config.yaml
n_kv_head: 6
d_mlp: 1536
activation: "squared_relu"
norm_place: "pre"
rope_fraction: 1.0
bias: "none"
tie_embeddings: false
init_std_o: 0.038
beta1: 0.95
lr_head: 0.0089
decay_fraction: 1.0
dataset: "wikipedia_en"
MLP neurons of a small language model. Each row is named by its layer, matrix (up: input weights; down: output weights) and neuron, and shows model dimensions 128-255. Each number is 128 + 32 x the weight over its row's rms, rounded and kept within 0 to 255. Numbers have three digits each.
After each neuron's rows is what it responds to, as a language model described it from the Wikipedia text at the highest values.

L14.up164:099155174144092147100196132168153119132135071144143116131056156129151156153134154107050141165161117117139071098157132126122139158160108121165157133137130129121136119111139185126143098150179106200068165121104132133093126166178156205108122099141150097133143117112129147089147065185099162145128095130188110097075166146162174136151108093079128169152137099156124051114100106129183111136169
L14.down164:110150169129112146110140146156154082124151167129099171100067174138103145132111165195124153134097138140139088147127147107135196142098104119111206141193061124175103123160081147200160121117120143159132102155125175106129096077142128156080094127140154130107172132198099122103107154159055164147071179150147097120083144115157126094110024124098126087081130113099164168089076080100131109081124
Description: Start of names and codes. First letter or opening piece of a proper name or model code after a preceding name word, as in Le Mans, Claiborne Farm, MeMZ, Julius Randle.

L2.up361:131093109118101083121154080152115181156119115128110085090137099151124194088124179155146085133142149122158086126095184115096157109141101180159090184133134122117166089115195119137108135163081149118106158163147067091126123113132164119100122112177093158129151160124086150087119098112163080128113099159126167134113111119111159185123108111064154108185128147081130071068110130102163087093205
L2.down361:120093159116101139139124158067148113136111099085106148123160061119142088132104078156028075086095123124139075118121165155109108142149142114167165156115093145123085123065141149173119077156101096097175117108143122149111109183096078201139167134101152158108127092142192126158108177128082115140128112141156117100122124154120088134091140102135087118096116113124148130118156096113106140102132
Description: Code continuation tokens. The second character of short codes, abbreviations and model numbers right after an initial capital letter or hyphen, e.g. V6, M-1, U21, EMU, DEA.

L9.up1439:109138178083155106121124193130185166142109164116121118092096111132141096100126165099135091143136117151127141126155124136135110109076141138139147139148105085117080129191111173140184133115125120150100076095130151195151152103153219199114127112124158168147106121183109121092206078104116149166150114089100105134050121147146072109156151135138121117195118067130133084112189130112095125069150
L9.down1439:144092114161145097166173061145075085133130162085123153088120137112124107160109069127111136053117127162095121132162106076105108113045123174097121062128129094109115108086156123148095109129140120108131090138112138105106121139139117161192142168162090118115107094125162068116229113112153108164101122137102131148120168097127136177085095114166179149113089123132138096155163106193160128171147
Description: Technical spec text, scattered tokens. Mixed tokens, often mid-word pieces or the word after a subject, in technical specs, statistics tables and comparisons, e.g. V'6', mon'och'rome, all'oy'.

L2.up723:113128158144117123117122153199091134087089115071136176124095159113159128122119128134160140136101151121140128117111091162132124138124116088168083102075114114182087069129061162147090199161168103144130164098112094152172154164119206133050203131116117143122148154079101089145116084112186143134138169171136099108131112071148117106140059091106125113136080116133096128127126106131131089103115
L2.down723:141112111131147158178107102112132147134155182138172094161099170074074058045170116133115058126132086123110160112114168106088082123111072105096128169146126189083118062111120136097193155091129150143117124113069172122080085123106137147096053103150062114153080126106127132104111133149138156125097082151108132080130073132089144121114114157113141128169140184090162083086132121140118103157145
Description: Plural -s suffix. Plural -s/-es endings on nouns (and occasionally third-person verbs) across varied prose, e.g. platforms, levels, methods, roles, strikes.

L9.up1167:142133151119139072175079142105109168111163095153134099129075119119140103092149164074067029137164140167083111107129125146150099186133144115164093150124129103125151126138112198097161154126144214144127061132116150128094106141110188111128125148123125096122135170155099146141155153106216126131103213093130162118133146140109116073118185120182129155136116133087119123156191087077134155117110
L9.down1167:162155083057148150147157129091138120164124181126104134117133149165169073144127120124142145105143130099113157109150132146079147113136124137137162086094148092110108081177078147177113095084125140082119070160157122148136146104118142147089104169093149153062118166084177115128122116147139171150135085153093103129147101147135056136120101152081080124068158176178119125094148128141152088098191
Description: Place and facility noun endings. Final word pieces completing nouns for sites, buildings or units, often plural endings: camp-s, fac-ilities, head-quarters, dep-ot, sh-ops; occasionally mid-number digits.

L2.up575:132169115207201137155139165125097150109140150109144170126158130106124107132088124085180138135132137128130148151154150160025145079204092101135154141129143148066098129115154116127130131118120106112211082066087073126133098126101065155116090152124203128138135138103073129149141129083149128114148121079142103062178158141081139190132077148133056175171156129188146102100113147140121099088169
L2.down575:121108147092091120138136166109125092171228116142128184184133155158105066216102105122133147143147102141091090154127109045121146144112089105053127042173124097080143099092122164106098148160149150114179141121156156124135169167163167120131104177085170210114135105111221094151102185098097145111138181114132130104158121108095154146134148082113147078121124078122136127132069092163121162129114
Description: Creative work references. Nouns or pronouns naming a creative work in arts and media articles (single, poem, series, role, the track, it), plus quotes and table pipes in discographies.

L14.up224:084199167129177143112110144175140143173070067056079117078131042116125114143084071122039115087165158130171195121151124068109152126051083095166084147113153095140138115122067159147088198129165125151100130161130144119079086094100114142142145162097144192057107156156060121141136134148092157136141120132134188110111090182176131188124086110139176152115125114105142111139197106155104088151101
L14.down224:158105130145164076105147121129120154122103159112096079130126149140151159144200143088100131072089175128084152160113166150147077084128086156134165114115129084098125120142159145069145114168159120145192148099119152187078115178164095163137122117125115117116101183113156180117108135059149113108140110112141052181203141130108024139084118116168172058113082190149132179155139111143041135166086
Description: Split-word fragments. Word-piece tokens inside words split into fragments, such as endings like -s, -ations, -ings, -ops or starting letters S, H (S-ite, H-ighway).

L9.up85:159067164169054113130104129120075146143137126113194149172179164125054147125171139106128139105159116159148122186173167173121110119114102150180146127127116167127103074167176115192076184123122126137090063131182115091159150128176128111134170084104108175115133135110111122143146099044150133094102093186172151160118071106141061101119193123124124133139182098192123065143131093144123071163110
L9.down85:092104160128147039128108131100143109132147161112160151138168185116051091184150148128109172107116048144153134128094144097118157085062142124134167138169122139110123104166135124090112103092103100098094135122116119179094071171084139110156105163041091106072113136124121083182095166147140077099084167116083155135124130166121118056083116161135098137069108134136103147162118107159153160126178
Description: Review scores and evaluations. Tokens that finish a rating or evaluation in reception sections, like "out of five", "out of 10", "a mixed review", "| Award |", plus weaker numeric or chart-position tokens.